config.toml
n_layer = 8
d_model = 512
n_head = 4
n_kv_head = 2
head_dim = 64
d_mlp = 1344
vocab_size = 8192
activation = "swiglu"
norm = "layernorm"
norm_place = "pre"
norm_eps = 1e-05
positions = "rope"
rope_base = 10000.0
rope_fraction = 1.0
qk_norm = true
attn_scale = 0.125
bias = "none"
tie_embeddings = false
parallel_block = false
init = "uniform"
init_std_qkv = 0.0244
init_std_o = 0.0
init_std_up = 0.0244
init_std_down = 0.0
optimizer = "adamw"
lr = 0.00167
lr_mult_o = 1.05
beta1 = 0.9
beta2 = 0.99
lr_head = 0.00834
grad_clip = 0.5
warmup_steps = 313
schedule = "wsd"
decay_fraction = 0.874
decay_shape = "linear"
final_lr_fraction = 0.05
batch_tokens = 262144
seq_len = 1024
doc_mask = true
train_tokens = 902600000
steps = 3444
dataset = "wikipedia_en"
MLP neurons of a small language model. Each row is named by its layer, matrix (gate and up: input weights; down: output weights) and neuron, and shows model dimensions 16-111. Each number is 128 + 32 x the weight over its row's rms, rounded and kept within 0 to 255. A neuron's up and down rows have the sign that makes its largest values positive.
Before each neuron's rows, "fires after" lists the tokens most often just before its 100 highest values on Wikipedia text that the model never trained on. A number after a token or word is its count.

fires after: " |" 34, "3" 19, " " 8, ")" 7, "\n" 6, "7" 5
L5.gate643 [117 134 190 113 156  65 119 106  61 111 142 156 138 190 158 120 173 117 109  68 113  75 125 171 148 110 129  82 179 134  55 124 178  99 142 120 134 154 105 109 100 134 112 125 103 113 146 133 101  77 131 145  35 133 145 135 191 147 142 135 121 143 129 150  91 140 136  91 120  89 151 143 154 114 145 177 128 133 184 141  70 136 100  77 104 147 126  92 117 130 143 131 107 151 129 137]
L5.up643 [116  72 150 161  98 146  78  99 154 121 171 128 132 115 156 174 175  76 103 122  81 138 125 132  80 116 171 144 114 137  70 114 190 164 144 112 152 117 141 131 131 150 108 124 111 123 135  77 140 138 165 121 156 100 132 142 120 162  84 135 124 116 211 107 118  99  74  85 142 139 145 166 136 135 134 117 119 194 153 159 119  42  98 113 130 128 112  82  71 102 121  90 170 132 129  92]
L5.down643 [ 97 189  99 169  82 176 103 181 200 146 174 172 126 146  75 149 150 119 171 103 154 130 191  94 156 115 117 201 184 123 132  54 136 110 121  96  71 112 119 137 122 129 164 208 151 149 107 188 115 120 154  98 161 119 125 123  50 169 132 126 125 135 164 171 105  80  86 143  96  77  97  88 129  91 103 223 119 149 128 158 139 134 113 123 104 122 123  93 108 123 152 175 119 123 125  94]

fires after: "-" 25, "–" 18, " " 13, "4" 5, "2" 5, "km" 5
L5.gate622 [134 125 109 161 150 145 154 133 139 115 185  96 138 102 125 129 123 165  56 163 129 127 124 114 129 129 130 140 128  93 139 122 111  60 102 142 121 134 165 129 166  71 124 150 136 148 100 103 112 166 145 113 139 115 116  89 107 144  55 134 249 171  79 166 149 153 128 120 130  85  87 105 157 129 131  65 126  93 125 197 146 169 126 122 114 113 145 147 126 155 145 117 121 162 149 108]
L5.up622 [136 125 146 152 122 162 126 144 156  85 165 131 150 190 148  97  94 138 108 155 160 181 188  63 125 162 157 160 122 137 150 136 143 139  88 174 104 131 133  98 153 102 150 167 166 163  84 145 128 137  91 116 161 111 152 138  67 115 148 169 161 135 172 103 137  73 172 182 177 126  72  93 124  87 149 119 151 118 150 168 161 103  81 168 144 137 117 158 172 152 106 124 177  98 159 118]
L5.down622 [158 126 146 123 123 102 117 120 112 164 142 131 128 177 105 133 121 142 114 108 116 114 175 121 116  97 185 160 164 145 185 140 129 137 154 159 103 134 152  78 106 131 129 127 116 176 127 172 154 165 128 105  86  78 151 132  34  91 154 142 166 122 200 143 137 122 170 134 160 127 134  87 138 120  57 110 104 115 121 153 149  45 101 209 174 138 100  94  85 103 135 107 158 112  72 168]

fires after: " |" 64, " " 19
L5.gate189 [105 133 164 111 114 122 100 126  86 127 118 125 143 190 122 142 126 146 107  73 147 138  96 126 136 163  59 142  48 138  93 102 123 112 178 160 135 165 140 109 130 122 164 119  93 100 166 168 163 120 140 106 134 136  46  82 116 204  87  98 195 135 193 190 121 185 152 114 174 139 101 150 152 139 212 195 134 133 152 140  92  94  92 135 124 134 109  87 113 168 132 103 129 148 107 140]
L5.up189 [ 62 121 153 173 155 107 136 155 152 124  95 147  96 128  95 159 116  96  94 116 124 214 126 167  80 130 152 121  98 186  84  90 138 147 135 117 151 144 128 133  92 158 169 146 166  99 149  81 100 127 148 146 171 107 120 150 156 126 166 126 137 139 183 140  67  72 131  94 116 181 157 147 156 164 104 141 186 131 111 106 143 103 180 142 141 168 135 168  69 150 102  80 145  96 135 167]
L5.down189 [104 113 145 118 140 157 146 190 154 180 130 166 120 118 134 112 176 164 177 150 108  80 129 147 141 106 129 143 161  94 191 122  95 133 107 137 102 121 130 159  62  67 199 138 209 120  85 111 167 178 175 168 159 146  98 138 145  61 104 141 102 113 100 144 116 117 110 138  79 145 179 149 135 126 169 174 143 129 119 125 152 140 114 107 114  84 146  70 132  63 116 118 100 104 129 146]

fires after: " |" 52, "---|---|---|---|" 14, "|---|---|---|" 4
L5.gate412 [136 119  95 130 133 163 139 186 127 118  66 128 159 142 148 121 122 160  98 105 147 102 151 104 109 136 128 157  95 135 175 136 118  63  82 113 139 151 122 144 184 101 135  86 110  90 192 147 113 142 119  93 112 107  99 149 120  91 162  89 143 187 129 171 135 198 143 127 139 130  70 166 141 109 157 136 165 100 132 186  76 119 144 177  99 133 123  97 105 112 167  90 128  73 209 193]
L5.up412 [135 115 159  80  90  62  82 136 117 113 138  93 151 155 143 148 114 206 130  97 142 104 155  99  87 127 143  77 141 106 172 100  94 106  86 121 186  91 135 185 192 158 157 103 170 139  88 125  96 152 115 109  99 126 106  52 167 151 124 115 135 135  99  92 121 169  77 127  86 172 103 161 129 151 101 129 162 106 204 160 111 133 150 111 160  99 130 100 178  77 140  68  73 150 139 127]
L5.down412 [120 111 123 142  96 150  96 117 127 134 127 159 123 135 135 117 127 140 176 118 112 114 130 121 155 147 142 169 142 129  92  80 133 120 105 120 119 139 131  64  97 141 119 186 155 121 133 195 112  76  64  77 122 178 145 104 148 136  95 129 116 127 106 105  93 110 139 105 184  80 159 142 125 133 141  87  98 150 127 129 105 111 187 177 112 120  96 147 177 148 105 178 111 176 179 193]

fires after: ";" 26, "0" 21, " |" 7, "9" 6, "1" 6, " (" 5
L5.gate169 [102 145 113 150 116 161  86 110 149 129  88  73 164 161  88  86 108 128 139 119 139 138 122 155 163 136 106 151 115 169 152 184 127 121  83 158 105 131 100 137  51 178 158  72 106 156 108 192 130 124 177 129  90 138 126 155 131 126 154  91 201 132 105 129 124 145 123  85 164 131 150  80  93 126 186 149 131 129 150 134 163 140  94 148  57 133 159  77 108 123 146 148 108 178 130 120]
L5.up169 [151 119 161 145 143 146  77 155 125 102  53 149 127 154 134 117 123 147 114  78 167 212  92 190 179 160  80 140  94 143 136 157 140 131  91 118 171 135  97 118  99 142 153 200  93 143  82  89 169 150 160  92 125 126 134 143 102 160 114 106 144  82 120 131 125 162 116  99 138 171 179 142 123 154 129 148 166  98 122 123  94 107  41 161 153 107 152 144 126 156  96 126 142 155 108 163]
L5.down169 [ 63  72 137 110 131 127 165 116 101 119 121  87 130 115 134 171 155 158 196  99 148 111 119  78 102 131 113 119  94 142 112  98  86 125 142 183 105 109 143 109 149 105 106  76 128 145 136  78 154 159 133 131 150 158 167 128 105 106 166 120 112 120 133 114 128 113 149 149 155 154 186 104 166 182  88 188 166  95 130 136 126 155 137  66  44  95 176 120 131 135 154 152  93  77 148  92]

fires after: "0" 35, "5" 9, "3" 7, "8" 6, "." 5, "9" 4
L5.gate1194 [122  92 149  98 141  95  97 189 103 155 159  92  75 155 105 135 168 166 137 191 173  61  90  98 100  81 136 137 110  85 146 167 117  95 127 136  47 149  97 133 114  77 161 174 147 133  85 120 148 107 126 133 145 161 180  50 139  46 140 141 145 110 101 146 134 158 156 146 102 132 166 108 108 108 170 139 147  92 141 174 125 111 164 106 133 103 152 110 101  97 149 147 125 189 129 124]
L5.up1194 [147 160 160 224 137 160  97  78 112 117  96 156 182 163 204 100  62 109  98  67 125  96 117 121 106 138 142 120 101 125 159 113 127 113 145  35 106 139 149 155  67 172 176 129 115 131  92 150 144 160 166 115  82 144 167 158  63 140 143 140 166 206  87 112 156 107 122 156 120 187 126 124 172 114 160 119 151  78 112 139 181 129 128 119 136 157 123 193 193 133 100  95 200 134 127 178]
L5.down1194 [131  82 141 154 124 119 153 135 137  99 124 102 113 131 114 105 132 136 123  85  96  87 140 135 147 146 112 112  95 188 151 145 132 148 110 131 114 187  96 115  90 150 129 109 131 110 113 139 142 114 113 120 153 186 102 201  91 106 174 149 110 133 153 163 127 121  97 148 151 152 105 142  67  85 158 166 152 111 110 152  90 105 149 109 146  97  64  68 145 140 152 182 197 148  62 101]

fires after: "9" 18, "0" 15, "2" 14, "8" 13, "5" 6, "4" 6
L5.gate135 [ 91 148 134  88 157  70 130 138  98 134 180  71  95 142  84 140 124 165 145 178  67  67 163 126  77 133 101 124 194 131 119 102 108 135 107 145 192 143 140 100 146 106 142 124 120 105 126 110 159 142  84 181  65  86 158  98 110 101 139 150 168 111 133 154 107 201 175 157  94 130 135 106 144 150 161 190 117 151 128 173  89 125 122 153 146 120 129 131  98 153 157  95 152 106 125 137]
L5.up135 [158 165 105  96 141 141 152 120 119 154 134  98 188 118  94 111 148 180 207 135  94 131  99 125 124 100 141  50 119  83 152 129 149  97 132 204 109 135 144 132 112  63 123 197 100  96 106 150  71 128 109 127  77 170 178  77 121  46 161  59  86 153 104 127 137 145 133 111 135 134  35 132 105 111  92  55 191 115 144 133 141 177 121 113 165 144 116  87  94  66 104 144 158 194  82 148]
L5.down135 [125 145  76  99 104 132 108 158 149 103 194 101 132 126 123 113  98  97 132 119 155 113 100 130 157 148 130 170 120 137  75 132 104  62 173 112  97 107 164  91  92 159 120 191 106  86 142 142 114 116 115 111  97 152 123 105 174 167 207 149  99 152 109 119 137 207 136 127 136 115 150  94 121 125 116 137 135 158 194 160 163 166 110  97 124 159  98 121 106 145 149 166 154 146 118 139]

fires after: "0" 24, ";" 23, " |" 9, "1" 7, " due" 6, " until" 5
L5.gate792 [ 96  97 146 118 155 186 132 111 131 140 152 114 103 132  93 154 118 159 102 158  91 168 133 130 132 123  97 143 123 147 111 100 160 126  81 192 126 154 130 137 122  91 154 144 202  83 142 178  46 172 145 167 111 116 136 124 143 120 147 106 138  68 113 135 198 131 174 156 104 182  89  83 108 129 138  60 139  82 192 109 128 139  81 113 166 118 165 147 150 177 168  71  89 168 114 106]
L5.up792 [ 99  77  89 150 158 133 117 147 182 129 168  69 111 159 146 146 124  76 101 137  69 165 101 120 103 144 132 124  87 149 115 124 127  90 111 131 184 156 105 157  97 165 132 131 171 162  67  95 121 101 126 172  85 143 131 118  79 134 129 101  91 145  72 185 148 144 133 129 173 140 131 149 121  81 164  83 163 105 152  36 135 117 114 114 123 117 136 133  96 158 140  72 202 169 141 128]
L5.down792 [149 134 100 101 160  90 161 112 150 189 129 123 214 122 140 125 100 152  97 103  85 111 149 124 116 181 137  56 147 112 181 119 156 188 169 106 131 137 129  79 114 130 150 153  54 143 162 128 144 117 104 171 121 138 158 128 120 119 155  86 156 151 105 101  80 100 148 140 118 135 147 191 140 163  94 172 128  95 115 115 142 134  81  95 189  95  70  85 153 135 115  92 142 114 126  96]

fires after: " " 74, "1" 7, "2" 4, " (" 4
L5.gate381 [ 86 146  56  97 139 139 126 152 117 156 111 138 102 153 130 115 152 132 126 151 163  63 118 139 115 107 103 149 164 101 138  89  95 123 102 174 159 115 141 174 192 117 141 132 164 143 109 149 158 101 176 107 159 110 143 127 145 109 121 172 119 129 170  94 137 173 183 103 150  95 102  93 148 154 109 143 132 107 136 135  61 142 137 135 110  85 123 152 134 100 138  99  54 177  98 131]
L5.up381 [ 71  99  74 171 107  99 127 197 164 200 129 168 110 187 122 133  94 102 104 105 109 124  97 127 136 148 131 183 120 123 145  40 134 153  82 191 156  77 154 139 109 109 161 108 100 127  96  79 174 137 177  70 142  98 149 126 152 153 143 122 160 128 108 157 114 159 145 120 149 141 126 171 155  96 153  93 139 168 165  98  73 189 154 152 132 141  96 130 155  76 175 110 121 169 117 151]
L5.down381 [106 135 157 147 132 113 156 187 121 134  65 116 103 129  89 122 138 101  91 107 121 131 115 157  69  40  82 205 115 157 140 109  65 137 145 184 167  78 113 148 133 156 107 213 170 102 186  83 151 103  74  89 118 162 131 154 141 152 144 128 156 142 151 149 158 148  65 101 137 116 153 125  84 148 161 101 100 145  85  96 162 142 205 125 116  83 184 113 147 104 118 101 106 121 157 158]

fires after: "," 50, " January" 8, " March" 7, "\n" 5, " April" 4, " October" 4
L5.gate985 [139 110 145 112 133 220 104 123 151 105 165 156  65 141  81 118 166 114 121 151 117 163 100 133 200 171 157 176 144 219 170  67 130 108 101 139 134 207 123 158  76  75  98 120 136 162 126 106 117 116 146 103 106 108  80 120 192  60  80 100 169  87  83 144 181 172 155  96 117  81 102 159 114 126 175 115 156 118 119 104 151  99 148 101 111 122 152 140 124 120 111 137  80 144 133  83]
L5.up985 [145 154 180  82 108 123 121 177  92 162 158 100 121 192 103 157 127 115  81 150 159  80 141 158  79  40 137 120 101 130 114 133 117 167 103 124 137 181  46 190 122 111 122 154 180 150 134 122 194 152 126 137 124 123 166 151 136 104 133  92 115 132 112  99  64 115 120 157 100 161 109 100 188 150 115 122 114  98  82 153 163 126 156 109 152  92 167 116 105  84 130 158 127 112  92 154]
L5.down985 [136 174 146 116 122 144 150  64 174 152 195 107 100 130  88 111 153 131 141 181 101 112  67  97 128 168 166 137 117 119 153 214 180 172 128  93  89 158 151  69 121 124 185 108 112 118  63 187 163 165 121 121 107  61 151 184 114 118 136 108 182 112 128 138 149 137 163 135 101 188 140  87 169  74 173  92 134 114 104 120 161 206 126 160 120 141 137 116  58  93 128 145 130 127 143 134]

fires after: " " 38, " |" 36, "-" 10, " (" 7
L5.gate1119 [ 93 137 126 110 117 131  87 126 116 146 162 118 224 190  89  84 141  83 181 184 115  99 155  75 127 137 116 167 100 122 116 121 103 137 136 200 182  88 148 146 136 129 183 146 105 161  77 149  98 114 169 181 129 108 158  89 200 116 179 128 181 156 144 143 149 144 127 119 100 119 113  67 117 167 155 124 145 128 120 140  97 124 122 151 123 116 126 142 102 180 157 187 151 190 112 127]
L5.up1119 [154  78 122 152 143 106 127 121 135 115 111 161 103 144  92 173 106 132 103 190  94 105 111 127 100 119 152 116 118 152 124 146  82 106 140  86 135  68 122  73 123 130 135 157 154 133 131  75 160 154 117  98 117 122  85  97 128  94 185 138 105 117 128 132 137  70 161  96 193 178  93 123 136 127 119 109 145 134  73 170 102 151 134 145 128 164 112 124 154  53 168  77 129 107 195 112]
L5.down1119 [137  94 175  96 132 130  78 140 109 110 210 122 118 163 109 162 159 152  97 140  94  72 103 133 144  81 161  56  96 162 180 214 107 150 132  78 109 166 163 113 127  81 109 142 179 108 217 137 127 162 114 132 149 119  92 105 108  50 140  98 147 161  78 171 114 190 140 158 122 182 163 110 158 125 114 126 129 105  95 122 126 130 130 129 137 142  89 123  84  96 120 148 160 112 111 104]

fires after: "3" 26, "1" 17, "5" 13, "7" 10, "4" 10, "2" 8
L5.gate1299 [149 150 155 141  39 113 136  95 108 105 126 133  68 172 130 109 141 154 179  97 191 115 126 109 149 124 112 152 190 142 135 176 191 134  94 130 117 135 113 112 110 157 173 114 104 157 131 139 111 140 133 148 136 133 120 147 110 156 146 159 188 164 150 102 109 142 131 111 107 148 113 110 187 155 143 157  85 115 114 215 132  99 111 128  79  83 212 141 124  93 140 100 139  67 133  82]
L5.up1299 [104 124  93  78 135 135 115 126 124 168 131 172 134 115  63 111 213 139 124  69 180 131 103 201  90 120 103  62 104 109 145  89 102  74 120 130 136 172 105 183 129 104  88  79 115  99  69 162 111  86  98 132  79 164 153 113 104 172 123 111 109 133 101  82 112 191 102  76 187 101  81 161 146 161 150  88 160 128 165 108 118 153 131 116 160 120 122  96 120 153 129 110 172 162 113 112]
L5.down1299 [ 99 154 129 129 143 133 181 165 135 170 142 121  95 133 128 111 154 155 137  94 134  66 103  81 141 149 160 157 170 104 137 139 149 171 147 141 144 131 122 122 116 135 173 123 166 125  94  86  77 100 143 101 123 106 100 139 143 141 223 126 110 148 143 149 108  86 156 148 141 148  96 141 120 179  66 122 148 183 101 182 105 129 132  91 138 168 135 129 124 156 137 101 176 162 111 106]

fires after: " " 62, "|" 20, "2" 8, "1" 4, "\n" 4
L5.gate832 [148 142 133 122 133 151 110 153 114 157 172 150 101  84  86  94 158  93 135  92 172 106 139 135 150  93 157 158 121 121  96  83 173 203 104 188 108  89 150 131  92 169 102 191 173  80 175  88 173 177 113 125 113 138  54 119 104 122 107 201 177  85 138 105 127 156 103  67  90 165  46 182 105 126 120 181 104 117 120 104 160 151 149 122 123 122 175 113 100 149 183 137 127 157 135 142]
L5.up832 [161 144 134 107  91  98 128 155 107 156 171 103 170 102  72 129  70 135 166 120 132 136  69 117 129 116 108 131 170  96 111 146 129 187 137 153 150 121 136 113 107  89 149  93 158 138 121 115 104  93 116 115 208 148 165 122 154  95 116 111 106 113 140 191 135 104 145 105 110 116 108 103 144 121 103 134  99 181 147 144  82 100 122 129 133 135 159 129  96 125 164 138 110 165  57 110]
L5.down832 [149 157 130 118  95 184  97  78 126 141 178 114  97 113 138  70  96  86  76 118 141 153 135 143 204  84  64 139 128 134 197  98 139 121 166 154  85 111 160 103  93 107 152 151 132 140 139  62 107 111 131 165 151 121 123  28 130  88 131 172 115 165 166 134 139 151 153 131 129  83 115  99 120 150 184 130 107 128 134 114 121 133 187 159  97 234 132 139 164 163 168 123 115  67 115 182]

fires after: " " 37, "1" 13, "2" 9, "3" 5
L5.gate171 [121 148  90 138 109 139  97  96 138 142 122 120 139 166  95 107 167 123 202 130 148 113 121 160 110 110  85 145 131 105 177 132 231 167 118 181 158  98 134  90 120  94 142 150  94 118 141  53 170 103 102  82 116 150 109 101 132  69  54 175  98 139  89 119 134 110 181 149  98 137 121 164 179 135 141 104  98 129 113 141 170 134 202 129 103  71 102  63 153 137 170 167 155 125  74 190]
L5.up171 [ 73 156 119 146 111 165  90  60  94 163 130 130 174  66 155 117 101 127 125 108  73  84  36 120 153  79  70 106 151 138 101 123 109 141 177 137 194 128 174 111 148 107 141 119  95 120 133 146 128 119 150  98 121 138 125 135 174 123 133 122 154 143 120 177  81 121 147 118 113 107 126 168 125 155 124  96 111 122  84 145 123 122 122 150 138 110 145  73 168  88 206 110  89 148 165 116]
L5.down171 [149 145 135 178 126 109 138 166 158 127 113 137 104 177 161 122 136  79 149 137  77 158 141 105 186  89 111 112 182  87  76 129 126 145 130  74 155 141  80 116 117 133 112 153 141 110 115 117 126 135 127 120 175 139  75 168  93 156 153 184  44 116 112  94 138 150  86 147 128 139 188 205  84  54  93 121  75 104  89 200 135 172 134  80 207 132  71 131 138  88 161 144 174  99 154 146]

fires after: "1" 30, "2" 21
L5.gate956 [105  94 114 133 116 144 125 168 127 133 153  76 147 114  99 145 128 159 157 166 131 185 123  91 105 161 126 151  72 206 121 107 150 220 145 139 126 126 153  63 133 162  89  70 142 144 147 142 170  93 154 120 112  92  76 152 143 126 119 147 148 100 181 165 109 122 159 160  58 171 112 129 121 109 146 140 194  80 126 130  77 172  93 137 129 147 137  96  83 127 108 165 157 136  79 116]
L5.up956 [190 123 100 142  91 110 131 136 144 117 160  94 178 158 100 127 122 121 166 117 113 139  60 166 116 103  70  97 181  90 114 126 137 150 135 157 143  73 157 115 134 115 177 151 141 164 160 132  94 123  92 103 103 158 175  79 141 173 114 146 142 107 123 134 105 113  77 159 133 107 163 105 122 118 111 155 149 166 170 122 169 132 163 150 129 127 116 147 142 102 161 121 121 162 144 127]
L5.down956 [150 128 155 103 135 133 134 131 103  73 109  53 147 182  87  88 136 182 124 128  72  98 117 197 109 121 143  92 151 162  94 131  78 139 150 123 110 128 121  89 125 170 136 204  75 103 142 126 151 124  78 131 145 153 142 108 215 117  99  89 117  65 128 160 221 163  49 113 205 172 102 139 110 117 141 112 151 169 212 156 123 134 141 145  56 139 183 153 116 166 188  59 108 126 147 128]

fires after: "\n" 63, "2" 10, " " 4
L5.gate1151 [110 168 187 109 132 160 137 148 142  96 152 114 105 114 171 121 119 176  83 144 127 167 123 116 168 115 148 183 100 151 147  89 104  82   0 107 122 124  99  92 148  70 143 106 135 143 100 118 114 151 119  84  85  82 168 126 137 133  67 176 140 125 148 109 153 120 143  89 116 138 166  82 165 113 159 143 126 122 158  75 121 127 220 145 117 114 164 168  98 126 144 138 118  77  91 152]
L5.up1151 [127 177 149 151 109 117 120 133 149 151 125 156  67 185 150  87  84 104  69  87 182 176 135 146 126 176 103 153 103 145 117 140  99 150 131 113 137 156 167 132 110  96  80 205  95 107 109 106  95  94 173 144 138 148 127 159 148 124 144 144 158  74 156  89 105 101 121 147  61 167 105 132 156 113 177  92  99 167 207  88  62 106  98 111 156 129 125 113 157 149 124 101 121 117 122  91]
L5.down1151 [142 165 142 133 141 105 101 120 110 150 190 125 162  56 120 136 145  90 110 152 174 121 131  87  90 158 113 128  99 141 113 197 146 121 143 158  79 160 146 119  95  72 108  40  37  97  69 165 152 130  99 100 135 122 150  95 132 135 117 162  62 113 140 145 109 147 117 216 119 148 188  97 168 132  89 132 133 102 109 108 129 177 143 109  55  99 147 126 129 116 164 130 106 148 150 182]

fires after: " |" 41, "-" 27
L5.gate159 [178 121 121 138 150 172  46 149 117 136 167 136 171 105 138 159 130 140 146 117 169 177 133 174 119 194  98 116  99 158 132 124  98 129  78 121 129 142 105 156 183 138 120 127 157 110 138 128 146 133 137 117  61  83 124  74 152 157 163 117 186 136 178 156 116 184 118 113 157 190  72  87 101  88 125 128 100  67 143 175  56 108 108 140  89 119  94 138 136 135 118  96 140 168 137 145]
L5.up159 [111 107 168 174  96 173 111  97 126 155 163 115 102 159 133 161 123 105 124 161 114 117 156 132 152 170 139 124  55 182 117 130 118  80 131  38 132  76  60 162 137 153 105 139 111 123 138  82 151 152 125 142 104 111 117 125 142 164 134  44 150 124 145 109 173 164 127  96 195 198 187 198 102 124 127 119 136 119 107 176 126 107 110 112 109 119 118 154 159 133 106  98 135 192 116  91]
L5.down159 [137 146 224 149 164 195 183 107 181  76 130 144 135 144  75 187 137  85 113 128 156 149 207 156 119 139 138  80 132 167 116  86 104 128 124 119 162 133  87 108 187 123 113 121 109 108 133 109 179  86  51 147 121 131  68 147 129 138 129  88  85 146  88 122 140 117  99 124 116 130 115  70 122 166 128  85 156 155 151 151 154  93  98 160 168 131  76 217 120 125 133 177 190  89 127 147]

fires after: " " 45, "1" 12, " |" 8, " the" 6, "-" 5
L5.gate1036 [ 82 167 149 126  74 150  87 160 125 127 140 128 134 150 102  93  79 142 166  75 144 172 107 125 144 187 110 133  49 149 125 164 108 113 148 124  47 130 166  92 114  57 126 148  95 152 139 118 141  88 177 151  89 162  92 125 137 129 122 113 147 106 179 146 117 103 165 144 158 166 133 110 158 140 133 140 117 142  86 179  43  80 141 179 145  95  85 104 164  79 150 132  92 185 127  70]
L5.up1036 [165 107 132 116 130 152 150 116 199 104  71 108 151 144  70  92 181 110 121  99 149 130 136 117 145 156 154 109 131 142 146  96 159 114 135 116 154 137 155 159 159 101 133 163 167 107 188 183  73 182 140 123 130 134 113 139 159 108 146 198 164 121 127 125 164 149  51 132 144 141 107 181 184 158 152  92 166 133 166 102 142  63 177 175  93 125 124 123 103 173 160  90 105 149 114 134]
L5.down1036 [165 125 105 118 138 118 190 123 200 116 133 164 176 136 193 122  67 107 149 158  99 100 132 117 103 120 130  77 104 135 171  87 125 113 113 148 156 139 161 124 157 137 119 115 110 143 154  61 144  84 122 136 113 158 140 145 120 117 189 182  95  77 126 112 144 122 149 150 144  86 176 104 116  91 168 149 125 140 119  79 112 137 154 152 138 169 154 180 145  65  85 119 101 137 139 111]

fires after: "2" 27, "1" 24, " " 9, "\n" 7, ")" 4
L5.gate870 [ 91  73 130  95 107 144 207 116 113  78 138 130 100 124 120 118 163  65 157 167 161 120 119 136 176 161  96 119 179 120 133 102 119 107  66  88 121 142 212 149 129  98 134  72 161 130 130 220  91 173 109 127 128 111  74 124 129 100  56 112 143 129  99 123 160 136 151 101  85 156  95 100 206 130 113 132 107 179 123 156 167 174 183  75 134 143 169 130 128 220  93 123 152 136  87 167]
L5.up870 [143 146 147 187 125 132 167  84 192 138  96 147  79 165 111 104  64 148 107 109 181 108 119 142 203  97 123 139 152 103 124 124 154 183 107 189  88  99 160 123 168 130 177 128 102 192  80  56  65 100 140 121 107  85 172 137 131  95 165 115  95 146 124 161 139 175  73 120 176 119 133 123 156 153 125 176  84 105 106 158 108 113 175 105 111 130  87 130 128 129 154 139 135 125 134 100]
L5.down870 [121  97 112  68 143  92 152 188  95 162 113 116 103 133 116 142 122 117 204 157 149 156 176 155 172 166 144 109  98 118 207 121 141 161 127  96  65 163 151  66 130 118 101 124 160 116 158 119 127 178 176 113 160 143 123 161 140 155 140 163 135 150 155 156 100 115 124 158 144 144 167 104  95 155 112  68 102 202 141  98 103 130 164 170 119 144 155  75 123 200 139 134  84 129 155 132]

fires after: "---|---|---|---|" 27, " |" 22, " =" 9, "\n" 6, ":" 5
L5.gate1226 [ 73 119 121 134 141 129  65 149 116 185 184 165 125 124  89 124 121 117  85  94 121 117 123 108 133  79 129 156 136 152 117 117  85 146  78  89 117 102 157 101 123 131 173 125 163 134 179  83  69  76 104 128 132  86 119  79 155  36 146  73 117 161 131 132 147 152 100 143 191 118 102 124 121 134 133 200 171 113 100 160 107 108  98 161 105 107 143 100 168 134 114 130 137 160 103 172]
L5.up1226 [ 82  99 174 143 127 137 178  74 140  86 113 142  75 150 172 157  63 141 145 154 131 134 192 179 153 119 138 116 100  92 105  78  95  97 115 146 125 122 141 164 110 156 140 102 112 131 124  96  89 128 124  95  66  91 178 185  66 108 184  81 163 118 159 116 105 114  94  68  92 117 103 104 159 170 148  91 137 106  84  99  69 145 137 117 142 120  20  96  63  76  62  88  86  99 128 147]
L5.down1226 [136 153 108 106 203 176  85 136 182 141 121 169 108 109 108 166 187 118 118 172 123 108 154 101 138 144 152 129 149  69 147 152 160 130 104 138  53 149 139 155 134 129 109  98 103  93 201 158 163 132 185  96 185 154 125  87 164 110  98 120 182  87 141 103 205 101 198 154 148 130 164 131 126 101 205 141 200  97 134 124 100 134  75 118 119 102 146 123 129 115 107 115 151 100 120 126]

fires after: "1" 31, " " 15, "3" 14, "2" 14, "4" 10, "6" 5
L5.gate735 [154 101 129 139  96 162 130 116 165 140 134 144 167 155 100 115 124 169 214 121 123 125  98 124 162 145  84  69 154  80 138  97 146 103 112 121 127 152 170  95 161 106 170 127 131 129  78 104 128 139 150 133 131 107 131  76 146 151 109 122 132  93  87 120 171 171 166  88 172 128 177 147 134 129 100 138 105 106 135 106 114 137 127 145  93 104  86 103 125 158 109 145 142 184 169 143]
L5.up735 [120 125 141 124 110 122 185 115 162 143 154 185  75 122 112 127 136 114 108 119  95  93  75 140 144 145 175 192  91 147 123 159 118 157 105 145 137  66 157 105 156  76  85  90 100 184 167 100 165 115 107 140  22  79 103 166 158 133 136  95 148  83 137 124 138 164  59  69 149  81 151 105 128 100 154 131 111 117 152 162  97 164 129 103 108 165 132 147 134 103 140 140 152  86 172 124]
L5.down735 [129 119 134 155  34 164  90 140 157 142 122 121 126 162 118 103 166  56 161 128 109 114 120 118 169 154  96 159 180  79 157 144  78 107 112 105 202 134  96  99 113  79 137 103 109  52 105 151 107 157 223 122 148 193 176 121  89 158 120  82 143 111 111 108 136 111 114 102 102 120 162 198  79 119 118  98 109 134  89 132 115 143 132  90 200 119 109  78 127 125 128 121 116 142 170  82]

fires after: "4" 24, "3" 22, "6" 8, "5" 8, "2" 4, " " 4
L5.gate916 [ 84 108 119 131  85 169  81 147 138  88 133 129 142  88 145 166 101 130 196 129 139 112  69 134  91  98 100 173 167 104 102 177 108 137 102 110 128 125 124 148 148  97 177 142 180 145 165  87  93 144 163 118 121 124  90 125 160 166 105 150 174 129 112 154 119 137 123 119  65  95 144  79 203 118 161 153 152 142 115 152 163  60 120 107 129 173 151 138 112 116 147  96 149 154 183 128]
L5.up916 [123 173 123 160  93 157 133 177 106  83 156 125 119 164 105 105  86 134 140  65 175 140  52 146  78 154 129 147  66 183 136  75 144 158 148  89 121  89  64 143  90 125  88 157 103 200 109 104 142 129 111  91 150 105  88 185 155 228 143 153 153 155 140 165  81 136 128  87 102 194 100 139  89  96  95  85 148  87 126 168 134 116  92 189 158 170  82 144 133 135 141  98 168  66 114 128]
L5.down916 [148 109 111  79 110 163 137 164  90 132 110 151 122 154 132  99 110 141 149  38 147  89 124 130 154 109 129 120 172 115 127  92  63 160 107 124 110 146 114 110 126 120 129  98 159 110 150 128 123 131 114  73 133 170 114 145 109 131 155 119 118 150 123 175  95 106  97 118 100 113 211 170 134 115 163 123  99 168 123 147 107  82 123 194  30 134  98 140 130 152 142 122 110 105  70 123]